{
  "num_hidden_layers": 11,
  "hidden_size": 192,
  "num_attention_heads": 6,
  "num_key_value_heads": 6,
  "head_dim": 32,
  "intermediate_size": 576,
  "vocab_size": 1953,
  "hidden_act": "relu",
  "norm": "layernorm",
  "norm_place": "pre",
  "norm_eps": 1e-05,
  "positions": "learned",
  "qk_norm": false,
  "attn_scale": 0.177,
  "bias": "all",
  "tie_word_embeddings": true,
  "parallel_block": false,
  "init": "normal",
  "init_std_qkv": 0.0361,
  "init_std_o": 0.0077,
  "init_std_up": 0.0361,
  "init_std_down": 0.0077,
  "optimizer": "muon",
  "learning_rate": 0.0154,
  "lr_mult_o": 3.0,
  "lr_mult_down": 1.5,
  "beta1": 0.93,
  "lr_head": 0.00791,
  "max_grad_norm": 1.0,
  "warmup_steps": 200,
  "schedule": "wsd",
  "decay_fraction": 0.573,
  "decay_shape": "linear",
  "final_lr_fraction": 0.05,
  "batch_tokens": 32768,
  "max_seq_len": 512,
  "doc_mask": true,
  "train_tokens": 166800000,
  "max_steps": 5091,
  "dataset": "wikipedia_en"
}
MLP neurons of a small language model. Each row is named by its layer, matrix (up: input weights) and neuron, and shows model dimensions 32-127. Each number is 128 + 32 x the weight over its row's rms, rounded and kept within 0 to 255. Numbers have three digits each.
After each neuron's rows, "fires after" lists the tokens most often just before its 100 highest values on Wikipedia text that the model never trained on.

L5.up278:141132118172100074136184214168167117060190098085103142095123184123144152118160137165148156133123137087103150100101110116081081127129111125127097142075164121187152180146136117046098123125140040101116138069140170134159146116143116142101104119099144162110149079093087129112163121142178106122
fires after: "A", "th", " a", " A", " The", " an"

L5.up519:166130134214172147099088126130125088087071120148174110102159144132145142081144116105130152110128094156167112107131140099126100149147136149151132125149162094167133139149159126162062149058134073174119149104143107140145128063079126130146189133125182148128147094136151111190164172048084175143
fires after: " the", " a", "-", " O", "\n\n"

L5.up501:103087108106130139101162165137137118181103076088177164150113111088144135098120142119097088147147144127129141090113108084121075134120099169189119111195052085094198144147055134108159121100122118161108165152144085059090137150137124141148093174146120116138083158129107055176158178122082130185
fires after: " U", "1", " Br", "U", " Gr"

L6.up370:082093117140140087086112104092174139156083169163137061129138143115080105138065127126134106116107141176158100108193180133124089176094119183135094178147112096126136094189156139085216120104183181132092108106105090143157145094160149187151135132173108171074098126144135196170127081118141176132
fires after: " U", " Mon", "I", " T", " ", " O"

L5.up453:093139148145072138188141120120133129173109125137073139143158109090055148117094091136147121100118159068160148127136147118161120090105140124120112175097144127172173157150144146124100155130131140083089145123113047145156130130171163128161087174093166142148083095123128109102189229128074147132
fires after: " L", " d", " D", " m", " M", " C"

L6.up33:137114068100178164093187118125124091093161073136158109128078157133183096071109132135105168131110183127139138093145129054127132111090150099174147166177107174129107126149160102165122060086124038105107155175154117143154119176112176100146122135064110208124156119141159099157114167149123097106
fires after: " h", " l", " f", " d", " E"

L8.up176:093108130127060116152069138142141160183188179202099121078120145189123115080151112135039175194119095156103099154103118164130118081098164149164120113139095118126104130134105112120100127126073146091144178116144153140128083152129130099084062092130167201116120146147102163144176083121063115095
fires after: " ", " the", "ard"

L8.up570:078089113135136073140130195114100076108084060155144150123166113118115120178134145152134111123162158137126139089073173123200179119120082090147159163148116139138140117065073166135125131168107119154123115155111170098123078120136085116156101191119144149094109170094109086150136075104170076097
fires after: " p", " a", "b", " m", " b", "p"

L6.up348:098155141095128175131131181164074163102174107145185133138127103124143110167180163129202115124161166079099158156077139083114168155165123098124165082165164111121120125155117134146093168130125108129101097103108183082105085083127147105122153150155151155181080096125121096124122126100177136101
fires after: " f", " b", " w", " Sw", " v", " fl"

L7.up433:132127119074141161164116178156209158101130134079175152150190148125139084098116077056185162111148164088191170129073126094159116160112147102123144153181141090140146146096150118081154116141122166094108095183113139106099136105073105164148173090168148102095119106129122162105129088176142151077
fires after: " s", " S", "S", " (", " is", "-"

L5.up450:026093074144156168122121113093128197113137126080203055137109106133087083083102163129069176141136167160171138122123115137136137122136156121150132144143173136137133091188137193074122142124117086108095185139121132191120120129120119081088132171118155174104163126117064111144143142143153095177
fires after: " st", " St", " U", " a", "'", "st"

L8.up44:122125108170132148173104185135134095154205161111190090120191136168151086110105170127148109126139124161177123118133115111133169114078128173155161116159101116177104154129125134104128186082123142141150115132120062095106106069080073084159105110170104158140127067191114119095171103108066177078
fires after: " T", " K", " M", " C", " ", " N"

L6.up69:081071131111153125176077188133161120136121104117193150217167191060108127133117123127166124097175190099152138152138145185128160123077130124092146169166107087128141138119106120096154108098147094120145140121104113162100139105126135125098122118207143131107136211173128120135106135055100090087
fires after: "u", "he", "in", "ust", "i", "ri"

L5.up20:147155103166140100125116109104126134071158121137107125133153194083113092130170124158119142129105131147178086128153109137143076176159074087168127126107174201117125097116135121168130114118098123159094130127122124118151083134082113122125157095145136170175083123179150097086157079135146183103
fires after: "9", "8", "7", "–", " "

L6.up184:132173130148210145055120178099072116164081120143149145104129117117130116150168127157133159139134123098123107081049094146132103166142084127140150147122083112088121131109101129114203152144049090153177140091132132126138121171117094151121117098098144125142177103091188145144086131130166047096
fires after: " c", " C", " con", " h", " disc"

L5.up427:139101117152093083164180164140129092174099160135115106109118091123116143160162058096162131050150154137097120118094128100196052112120132102149107094065116151145203145142129113125110129102130124136169135107080158119160137141096042112128157121151188139110159096156142156075133152135141087111
fires after: " A", " com", " An", " or", " a", " en"

L5.up391:085115144156139167135134149088161100152128081135177108169147108145165081149175081126096160103172120113165136103147120076135111193132104161153124151099116063095094140131079128100124123146123115075062110115094131093087166079101085104187125190128139113176109088130122130105124115179125128079
fires after: " (", "-", ",", "{", "==", " ab"

L5.up268:122148124110151163120138122095085156079079112199135088172135206189170112130106114196102138109079126071123144141211136092125172101190137090145130076169096082138129114159104080088098179134112105086103173132094082130071095053153103138136167169159127196149160128097105149144093142138179118128
fires after: " W", " w", "W", " g", " f", " F"

L6.up164:126060138089128132151183152129079118127112115129106137099145083111145118172165082113140142073134128159194083094147135085156126127181180169148170221094139159148124106143130121162203102077156151155103112154073135123131154128165159070125153090096144153128122076100145092127120185152214145063
fires after: "v", " res", " det", " d", " s", "\n\n"

L6.up98:170120098110103132096163166162101169159163103109098069135096111036134144143136190067129120108169136102144174124146180110175194127119145106153114135096099143098133100086109120111167100120095110142086119170089159099138100061126149095132052181155127118155095158104132115109140153163160105156
fires after: " b", "r", "l", "b", " Br", " c"

L5.up209:115152172087097123118183168107124120104128137121101081150187057174097124083113149080180129122165093113109077089102157111118095091133118154122111130151104172078154099127126195139176193119069097056125128125136181122121141125082085116127085096116155168137222161164127157162151158109166117042
fires after: " a", " the", "\n\n", "==", " The", "ing"

L8.up384:151125099125143136087169114102103121116131101173135136111149117179105150125131141190151146113075131110157108148146139150155122092126156098164113170055094122147077101103100161137143155156126131130150150113131141093160139101124101065139147066096221102082061114146123081122155112151111141110
fires after: " S", " J", " e", " se", " Ass", " A"

L8.up217:171112179115173102078130146138155087149100179096102168129152141121133087143173102098196105179103109082122181137165071186174136080126166127113104158105222135130133142088118147089088056167167172147177119147150130159191138116140092092071112109157119128119134149084138149110092094097133107092
fires after: " |", ":", " ", " to", " M"

L6.up264:131121111098119113116121094150138106087092170059069119091090099155175098147106062156083128130130141129163164101155184077139143061099104125147126153177114152143119021121121137112113107149185147129114120097148130155129108113092177146134147147112129140115173137108104131183097123162102089069
fires after: " c", " the", " g", " ph", " ", " ar"

L7.up287:146164126106129186103152164123139129140118123074115134036132152168162140155119051143092158140136131097154174126091087127153097120133119127169116141085097158152125190159096112153156107091175110103108138086169164096105149129054087093230163160153134016086126124080176159088142164153120166128
fires after: ".", " (", "S", " S", " ext"

L5.up377:114145083090114196086064152158142084090127086178101124173144093169108130118145089122145128048168144148150124159096160098176157153117112135162148191076092085062095143154079086105157061177126133122119101119130151099071118091156119168121095143118146179114192110138171083146104180127155151107
fires after: " ", " d", " in", "d", " ("

L6.up357:119121151119095193101073161200149121101125136174109121099135120188135151133153073121142139155145141129109147089147150147097126134129073180055130153143130135170093129154150172164084089104126110167081153104205190130121145081087105119149116130137084218088157114100164103149137074145083086153
fires after: " ", "′", " |", " ("

L6.up189:120078115150122168101129098112162150141132103101164049095125097139148125148063122113109138112142101126099161171148100127163104133130091162184119151123134117073106143110147133104174153114126117145110117073137104186137140112148129087141080200114110181086128157102161114091116163129069100096
fires after: " ", " st", "A", " U", "I"

L8.up247:112158088112164159141102183096125159116128086170115125197137075105134102090129124156105162108142091125169109062163120052164113076148105108124126174113103083187148107138118130133138150174146082176142145156109086078147131110143105101052122088121160133146125159112199104148079095146139119110
fires after: " s", " G", "h", "r", " H", " bro"

L7.up283:095146119141150051087150107112082152175196160155142156057159116133144150196094113155084130141160165120123121155136114084064160125135155120075149136105102123143136150071132148130189098155123103123134098153109124098094058107102125140133102130147124113078161105074161163111106100124133096088
fires after: " c", " inc", " C", " comp"

L5.up309:115155134244123066088193109212143084097111146092150137129087104129175091163126127111138167129094135163124094080168122135188171051138141197117120155122102123141148123177106168099131102152126156081076101089162129105133068145135145094189169099089081114104123159179160137157143104173087110114
fires after: " h", " g", " G", " c"

L7.up200:147116117169165121104077171145138094103174113122120177129131173178140136107138162121184146145115110140103115148064147082101154154104183076168138101116120102155135090140106110141131105144189157058124119181134144080093131113132121149171133117083139088101067092082108122159136106109126168128
fires after: "r", "g", "al", "and", "or"

L6.up387:173072108106110139098126040114054125078103118103169147072175153146084080139157137145149087093168188124111155174201126176128073130067109145127115132075135127113177111160122103146178117099172118123157148151116052133142127154120146154160156146181122133105087145193145111139157109098165092050
fires after: " F", " Mon", " Mo", " M", " charac", " mod"

L8.up169:138142103154166132121170047111120139138126175136103163119200159061174132147197166162109145128140119139097084089111127081140148211092145129109084124101115155159159123052195096107161122113133126130096102115150103139142167084109113090138085100110151118116090088107168062184072066110106116121
fires after: "h", " sp", "r", "b", " c", " H"

L5.up126:106133141137100139130095136151161094141104164085163114116139095190095110109112119131083138189127080171071134084080164135194093103119177147100121100190166132151074067161137112122172166107077111164132137161119140108146131098095063133203103126162134134102079170125179118170160172125106121099
fires after: "-", " (", " G", " c", ")", " is"

L5.up67:131148100134133078154112184126146141117117069146211121148122127131110136091154086084119108089131167133136094167150175129122145156107089144075110149098119212114117143083080113160113140109142129098140156123046118166126163141114085079115125156067144149123166169108179132091147174107117201096
fires after: " f", "f", " in", "on", " F", " en"

L5.up150:122149157103107110155101113134098132084060152156162114142218157081071168118097132110157155112164133115171167152081124104166081157113153150145138154138130101178093104129119149165094165127104125149107106088085153137158161131099125099145165160168183168128182105117161098166030107120121072162
fires after: " a", " A", " the", " st", " f", "-"

L5.up534:145165191163142142166080149120127135086062078123130113154098149086150106168152100168146174157125083114120076172152116111103106147141151171111119129147117118160130093145105161205111149181125148114211118117119109121145114087150160129122136086105131131134112133105160192110158158096165128117
fires after: " O", " Mc", " to", " ob", "i", "u"

L5.up250:096130124121108144118112172114139112109120146079195074108212142110089141156093126125117105139132143183150131081143157095133129140140089131141140211132133110174102079150126125104130159068102071141075121096158099097088122117128085129169071114120172122069151150134113111149122128139117205126
fires after: " ", " S", "S", " f", " T", " Y"

L7.up28:077138124123156177084111172141192204116135117104179126116140122174142076154151087115130153144124116072179119161102189101179137117133102133165085158103053113083119127052144157152138130135163138129144103172143065110147136100164093118137102136130130105086102125151143133160110061088101165110
fires after: " in", " H", " h", "r", " him", " r"

L6.up330:137129108126119121128189100160123102092121108166116164147099092108156119075185150114188103167143107103079170099152152164153164168093118110147090151115141127147123138137206131102065138100074137077104101083097135121127141111157104116126150159157198131105105048095158102158187114159091139108
fires after: " H", "h", " K", "k", " University"

L8.up444:078104142070226092168096196131154144112106117085115129140162175133207151191203098060177172121150150078121150153170122138091109159082110132070121117160188189165180098122087114136141100091121137057197154162120101112117160161118128108142125148138112079138118152120107109139162100102132128077
fires after: " f", "f", " \"", " ex", " F", " Res"

L7.up141:100130111146154079128073106195139073133113134147126171136155119104197096130164104179136128151175135088116097122156176124115109148140126219101054171164113115148134055150164134086122116114082121132136149107101120160120141120120114055140084147138092152150162161142089132131074151151079078205
fires after: " c", " rec", "c", " re", " comp", "ro"

L5.up560:141135132194125188095030174081113108118124064126135119080151143104114162097153136136095122082133123100121147151201106087126125141169078090141117148106151100159178160169120139145156211135153111074057143113100156094104114120069078118160091090152134092085100159183115155104131151156137137149
fires after: " (", " B", " b", "{", " S", " am"

L5.up535:144100113128124144095101158150100126141183099131046129077138094134101120111101123151196197195104076169196150132096103104119086153099093149080106069117138130131119176145133165136139101088147081118117188158150118108129137154141115127175097121139184102125128097162094128191100129110136144093
fires after: " m", " M", "P", " B", " j"

L7.up31:131095075187187199139115144053124126098122145152111152194087157140157119132132126141070166092042137084210112151136138123185123159116153094145118149179162116109155119105138142150145140095090123128124148118182199159141187094121113118191105102115130195090073079118128124116144056127148154104
fires after: " S", "N", " N", " J", " D", "S"

L6.up5:151108123163108099146116099112080146096116156130075153114131136167118126176132094118135162164190140152180094129133162184183118090113081088118077167068164171090156161160133070168155111167108039124126155176072072095163101063095084082124153114185143183130089160143071111125133135082202127115
fires after: "er", "ar", "or", " ar", " ch", "ch"

L6.up207:115108071090174123085151148215112166109172138074147087146128127169117142111121117116102111116114120130117109171185167122113215113138135152178091137148109136141129132172093111097132105103116109153103106115163088084141160128162134095090107099054137134075137180134127103172127079142042102115
fires after: " h", " s", "S", " S", " g"

L5.up282:164127164094218166122094139158172121095112096084142135129153142144124106169134063148127115151171159094111155144111064148099107103181132152118158045167179107144134142149113167110134115125137131109136118143166087137107140144103156135102077122143088125063165072134128188157090137120159121103
fires after: " (", "-", " \"", "\n"

L8.up68:159144119120137097144153079094168119103122151133093124065164137133170073171099101114122108133077113129157132067169097120174114102119075181153102132030168135059083137135137118176113103141135100119158125136140079159148094147115108115159102154183152154148100099132105112122097077140146169144
fires after: " |", "-", " G", " E", " H"

L7.up384:088087133104179146127141123161136135164208193110145136106118135100123055192089173089136136132170088113118167188114163111138132157169158134098147104138105132101174078151161154125155092164127097054123156145132129173106103154117148133155085092155111111149157140125148189085067147113090129114
fires after: " r", " R", " s", " S", " c", " cons"

L7.up534:190112132114129107168178079116196105109173095124125154115168146140143114135134168141101124086141130084105115196118158082159092123111169052154154155116149162158162055154151153120150091074129156144061077124075069087147127189081113118182127104157137145102095075097100181125105104076099149149
fires after: " Al", "ac", " Col", "ar", "r", "al"

L5.up365:087171114081143172115152200188098192170155094115122095110147143142140172132134058132084090130171142093118096122114130121095161199110193193151122124129126058152106133122152114146146157137104145073104124123155197092087087053127145124179119106103162143149154163116133129053089145099106159116
fires after: " f", " b", " un", " A", "\n\n", " l"

L8.up341:130112161093041093124133125152143120091116142121147116134176067133131124078110137133186098157148189144157100116128109131078141157107178123101152138084107110135103077122168126146135095106150080123143189051143125135119141180124161055122100141160161149126201156161169150120122159178140136121
fires after: " a", " the", "-", " A", " sub", " \""

L5.up396:146170134084154133095132183130088151165080096172193122132120108164128119136113110086139165146021108114107129135158101153136161100141034220103084114119159121114072163132136180134114113106149159110139104151122180127073103092186157133117111109096120145105156114137195157137107134049175116123
fires after: "2", "98", " ", "96", "97"

L5.up345:144039089158144095126046207142157136158134079149198094146158161161160172135117166106217107156186125108176133116126129116101128103114123108068142110150155140107117133130141161109125100180140121078145169173095088104114129103075131093169131079136087166076146141150086192136134129201113094116
fires after: " f", " Sp", " sp", "f", "l", " la"

L8.up249:181076135148158135101115141121090150133111221128132099146105124124149116104125133136131149200146094138144087042111157159162181133129170119116122161161203168129167128190160130132221095133102152129133164071140130115152066117137218107139126147161136113086136184098116090114114101090156125132
fires after: "ar", "or", "h", "r", " R", "y"

L6.up448:130131130081165158145089073174160130092105132124132042163141117101137144206110169130063125130097171170163131163142175091119045102144114152164065151092150104134097116164113090096126116097113107138120182134047130061111137131073175108154115080164155094114135128137128161142149157173186162094
fires after: " S", " sup", " s", " t", " Sup"

L6.up3:144160194158101082099124165160076110163133112149103061069159107184142108091087141172120173139121084146129120111137111093119072145112167109172126126106109079123152093101137128135079115121178084138154157169139113142153138125153143142154168114137150163137088087117077134184108169049136126199
fires after: " M", "m", " of", " m", " C"

L5.up33:115099143065128123169130141119092186099159145090132069184150115114119098135067115126176108148081063194110125120124078129152116142141102131202084110121114154146101133139159131147144091161170058119128156174107112129144121152084128081096096126140099166083106125114110131176137117122123122115
fires after: " U", " Sy", " ac", " s", " S", " J"

L5.up61:187127168102172105111124089112151169110118129173172156163130080131134083111113152121116156128106110173124169113138137030138093117110118162143110164085170105141128090105131072094137174106122164139121111093156150070058143158101085150184176089039164173104051120112173156099148133145156166105
fires after: " S", " p", " s", " M", " f", " cont"

L6.up349:143148172181122142147135197124100148126114116153144105058152113121111168104114112151162104086141121139164157154118125105179163097092120142113111073101141128139108081149116111113152122122129109170050147043132028160132033077190176096170120109145119143127117177119127132165140085085186156070
fires after: " B", " Ch", "C", " M"

L5.up555:083171120142100169112131091165120063112136109047155161132197170114084168142166126127177086133165195076091081165090185074128144167101130158157166130123182122186098104145084132138155134115117130110117144144120106183122125124142110062131141158125134109162156151115124175153140122119029125170
fires after: " re", " de", "C", " c", " Re", " sub"

L5.up152:127142135145122108107106132124104141107116156158135169182133158115123129138205121119079099093128110108142107157122121106088119128154101096168163000108186177125088090119153146125121183167088107123113129112144113105096116107138137106137089114102178171136148085156112119121166083146086166079
fires after: "′", "0", "8", "6", "7", "°"

L5.up25:156116165168192083107073159131081139188107102159141102093102135076120111095126101187093127128128142115177190134108165071094156154133127066104107106188151098145170089097110128156123149139131154176071134172158101145120065131149106079100130097100132173179081093069080116181098177093147122125
fires after: " b", " B", " sp", " pl", "pl", " Br"

L5.up227:089089168089099149157130120070128075130116063132031139153132158196137113134131163091164139171140167132079107189118099131159139137136137150176099153099134050167116146150139102157100113137137164102123175131122109113130102149149174123130106102086132100105134133147173061106168158103162117133
fires after: "m", " h", " m", " p", " An", " M"

L7.up450:088136152110090097073066153122093137104140133081126102062114172150072144141166108110062187110169117120182127183105109157139119105117188132140147160148169160095090129086138164194122093139085055173092194078133100137181131159165128105125154112131117136101129090111141098102157143096140128135
fires after: " ", " for", " of", " the", "-", " at"

L6.up287:097112126073124157118146185117175150098101134169147169098122149131171141167229060125109096124097116105079128129059079155147100071149108147172104089148145110154105127191119140134141121119156162075150115160078132137147122075114050099091125152115071131156138100113124130088133125059156163121
fires after: "97", "93", " ag", "98", "95", " Ab"

L5.up338:104073123152149201150152101122155133117174087111078147087140098197151170142143072111080134160112161145115176100141136120096145084120107148118195175100164180132092127166129115090125149138162083133111132123106125123105169104074152083080072106149082119113085112174089098165152146131085154108
fires after: " sh", " s", " sp", " S", " th", " N"

L8.up151:116085143175124159100116151075085081160154123145159110138100171142186122124158105070187095154119120112113156107106155104177156081127162185132066194119079100112150111155117107152152128120106083064150174144134171132126109101119097077102119068132094153158121092135150108136133112071174087132
fires after: " m", " M", "w", " e"

L5.up375:060110125096104108106078080140121146148161122110180106124154149129155123120100081110147101111150148177101120108154177128152086195147152122188154200128108088093105196117126102126129109105098127140109148127145136125190132079124098151247095085130174167126150077134109159142106151147118091068
fires after: " (", " \"", "\n\n", ",", " ", "\n"

L5.up141:084085141163117132130148158162136131149177177135142101172165133164145111130102109107108071165118188117089088119064127102076119043055105128148139158113160134103110113127102176145140124159101170080159106097141126182171119114060100156151127126115131160138168125174116118124144135113178143096
fires after: " m", " min", " pre", " w", " Comm"

L6.up190:146126131095146206146108158176132073152186132116152074191105150129136146166108065099113172107090107094161166115095155135211168172123172064169114119163135141111163121121101114083182092154134142163062180099129134067144128117169106123117138128099169183121135054108158145157120132156133100151
fires after: " s", " S", " r", "s", "fl"

L5.up7:114072129152110122079081099147134078049157125144123145108151121155160095158110057159100162183176117109164129114075138127072134163130070150124108150120172069159158080182142129144128118166090055159174107109168142105123121186053103115108083147124162078144142122174117207082144162137144120129
fires after: "-", " (", " r", " c", " \""

L5.up23:099126173059104142146139125086037141135134098109123078160148134109152088129141137090171151188119146153159052104143102140069106193143078115131094147111160109134077126130049122151084155126107162047175149157106116147142154062145157169163104121116152137113136129156109103087146179150162122151
fires after: " m", " M", "it", " sim", "m"

L6.up542:130115105120141150160159099247123162068103113112090139085095153122133062107135087134195117137105136163141171132147106144087151153095087123113133164126065173136160103161143131145170150051108085143109122135064112163101106142150131086120121162145117153100139146091132076175121084115066133093
fires after: "hy", "o", " pro", " E", " rec", " h"

L6.up282:090165062158052137116159079198101150139130172125136114173146060159126071128156184135169133093080090141061151134143098129146082163127129103133117128053127129156074161121094176138138165162137145140092143151123103138113135149146177105173131101125181157142138119097092179092170122115161062075
fires after: " s", "M", " term", "om", " M", " S"

L6.up147:146102102135104073098089115147099181099141129144189108175146089154093142124181147082101135151135133059100142127136166139144111103085135160063128123116092171102135116074138089108196122107125075169155106133076138152116113135059157106150130160133068083140157146090103132155080152182103152126
fires after: " St", "B", " F", " st", " f", " Sp"

L7.up364:165096117146098106122054099075140143128104168095137102129164125099118159093152109179122097118137086128108087148062107089166124118163156126152115129210172115154038145137149074098114127098140095188078130095111104175163119066187155163156125114168166072106130118148138089113157162128107120155
fires after: "-", "ail", " R", " c", " r", "p"

L5.up564:143095104106113182132181123176092152142080154122144154125213133214132088194136040131168131125095135153096133140149131084124113126138109151168136162168138168144103150152165165142135141141145115090142173145161083121090149125077174107143124094122178170119143109110145161105138163159088135081
fires after: " s", " d", " r", " S", " res"

L6.up523:096127122184173212077192154155144154124119106142167152150175118109171114178149106139130105180110123172129076139090116105111195139131173140112072181159105120138134129149137109075170107104151077123135138132151109120123115052061092080134096087152150146071098112103139114219117067148142117136
fires after: " h", "h", "al", " Sh", " R", " H"

L5.up336:134132110146070098137221135123151146189171093122125074198153128162117077093134104122119104079112139125051101157102087148124097153156060133130098139149125186068070148087105170100123162089129103114148184111143059179064099142130077084153121136142204168199128141171128109151087131139134143100
fires after: " w", " m", " e", " f"

L5.up507:125086123067099137083121177085187092178097143098055081125140083169157169141098072142126138141144176130122144174181123116156206149130139157105154156060120118152160128135112105154109138155149086140092088141192083050095107065132117121111105120148151123068109108135179062103162155092070126148
fires after: " d", " D", "D", " p", "d", " P"

L5.up142:149164159094134101109117103104145087094172130145144155103143096173108123158136100127126055134134138144123103191131142075114213159150198100146181143120151109128141101118157079089096144091085180133117088067133116109120097113161075112174141156128207119156191139086118116191151153085136080135
fires after: " d", " D", "\\", " re", " L", " Ch"

L5.up574:124141167119146158101084191147039141138166097084154107140192129139116161105098135153189109144167111103116106138141047075158082167153177145119130109163137127120106136124136166119218186062109154118119147111101125139174160084097102113158121114132143162157129117158109111136077136152113157054
fires after: " B", " M", " f", " c"

L6.up200:161087121138172165147090193126131093171166109135096155127102187181135104168125150142071168142114124157174158083079005147140160107132113169154157172097176049153176133089106124136106114117122152112145144155139124147041113154117078137135166074134189147127083122106127062065120176085123130156
fires after: " M", "olog", " art", "m", "as"

L7.up168:090051092123177141097117098116182117156189096164119144157183157140083071158124153131135141118087120107146163166125132087142129111136126130133099179152061110142150153166059172097172110086151113119125145122105151131125117143121132090106104119130158065120123123104126120123072175213153097130
fires after: " s", " p", " c", " P"

L6.up398:120121190144114137111093149125162137112148097164187130062113082129099104119162065125126177118110116078070132145123131054096201160087112202100067154143110139127111105111088112119112113090121150126152104093143093105109116123175112133137109140156176147185198152112101141137140166169152108092
fires after: " is", " d", " red", " was", " the", " D"

L5.up230:133200084135062053177035104117160147125172124109128113141192045151142132146133137089131088194093143117142160152153201154130115210071170090141101107116179071156082098095077145093128144110155093108147096151103135145168155080131135101156119138139179129136137135091120126122138205116124167080
fires after: "B", " (", "-", " w", "w"

L7.up563:136090134122102087115168163138131161109174137109157147111102205184188109159116110144134183144197137104199102137118110128175140167088116143167135167097111104130154143108061156088109091140117079145109137123168079111138185140193116052070105107082119123107169133114203129133148092128138142130
fires after: " for", " with", " of", " and", " to"

L5.up565:132111180135120104103079163139116085108083110088123140105190122188115118150079078129148098104137133087137129169125143156096086172152114093085108104156109156128126108157135092143080109080120171106121122164143154197104133118123116118114139122175153146102130169137143097151154133114113129100
fires after: " c", "eb", "-", " f", " g", " G"

L7.up555:139049030156119134099078149107164143138110145151112135169096080104165158154051141097180118190140127078186141153119191135128153103100130157107143121077181138098194145138110099134150136087146160147161121107112130133142187090141154154109115136206115163085097121182129080155166124137107068126
fires after: "z", "R", "D", "N", "Z", "d"

L5.up231:080172113097128128148081073130145136112060064129091115127125147134184097144068161101130191107179130140161132094156107175147149119125114128085142167168141127101107154089068144145168111118069153080145114205175178108137108124119082142167072098142142124100109101114173197096171110103113117132
fires after: ",", " and", " (", " |", "–"

L7.up524:131076152162084108122136184158110132170108113173152108189163101133168139107065133121069207193105141115128087166154160173135110132136147155112123148087103099142205114105141137148131092179134165160097091174158115134151099162135119122105098145158142129115059122104194084074090124138092169126
fires after: " |", "at", ":", "ag"

L7.up8:114170103065132143112053140175114169114099100092101084108145107142144117101077147105084114197153092114168144121099126127099114086140132137118125151042124168119101153146179142032159100114145076131064111101070131107138130138052115197035122117130124107145155122120153108126118173116154185121
fires after: "'", " th", "Th", "st", " The", " sp"

L6.up392:144059065176113195092108128136114073131099140151127086120168134112163134180082129178135127113139126184113089152117166121128136106150174109155145164147110157145081121145194147123131133115102114100140084130093140160127132104175107106180057156169130105108172140146143049167108092143113136109
fires after: " r", " d", " c", " Gr", " D", " C"

L8.up3:135144173120080129101028102199117169192095137181155139150130093113159124154124148133136123122134112136108142131110156157154127102135153139129138123182132130187163108151074126125119151178071132142099110179175108119109126129070089114096058185137147109070143107133187122111109178178098141130
fires after: " |", " ", " ("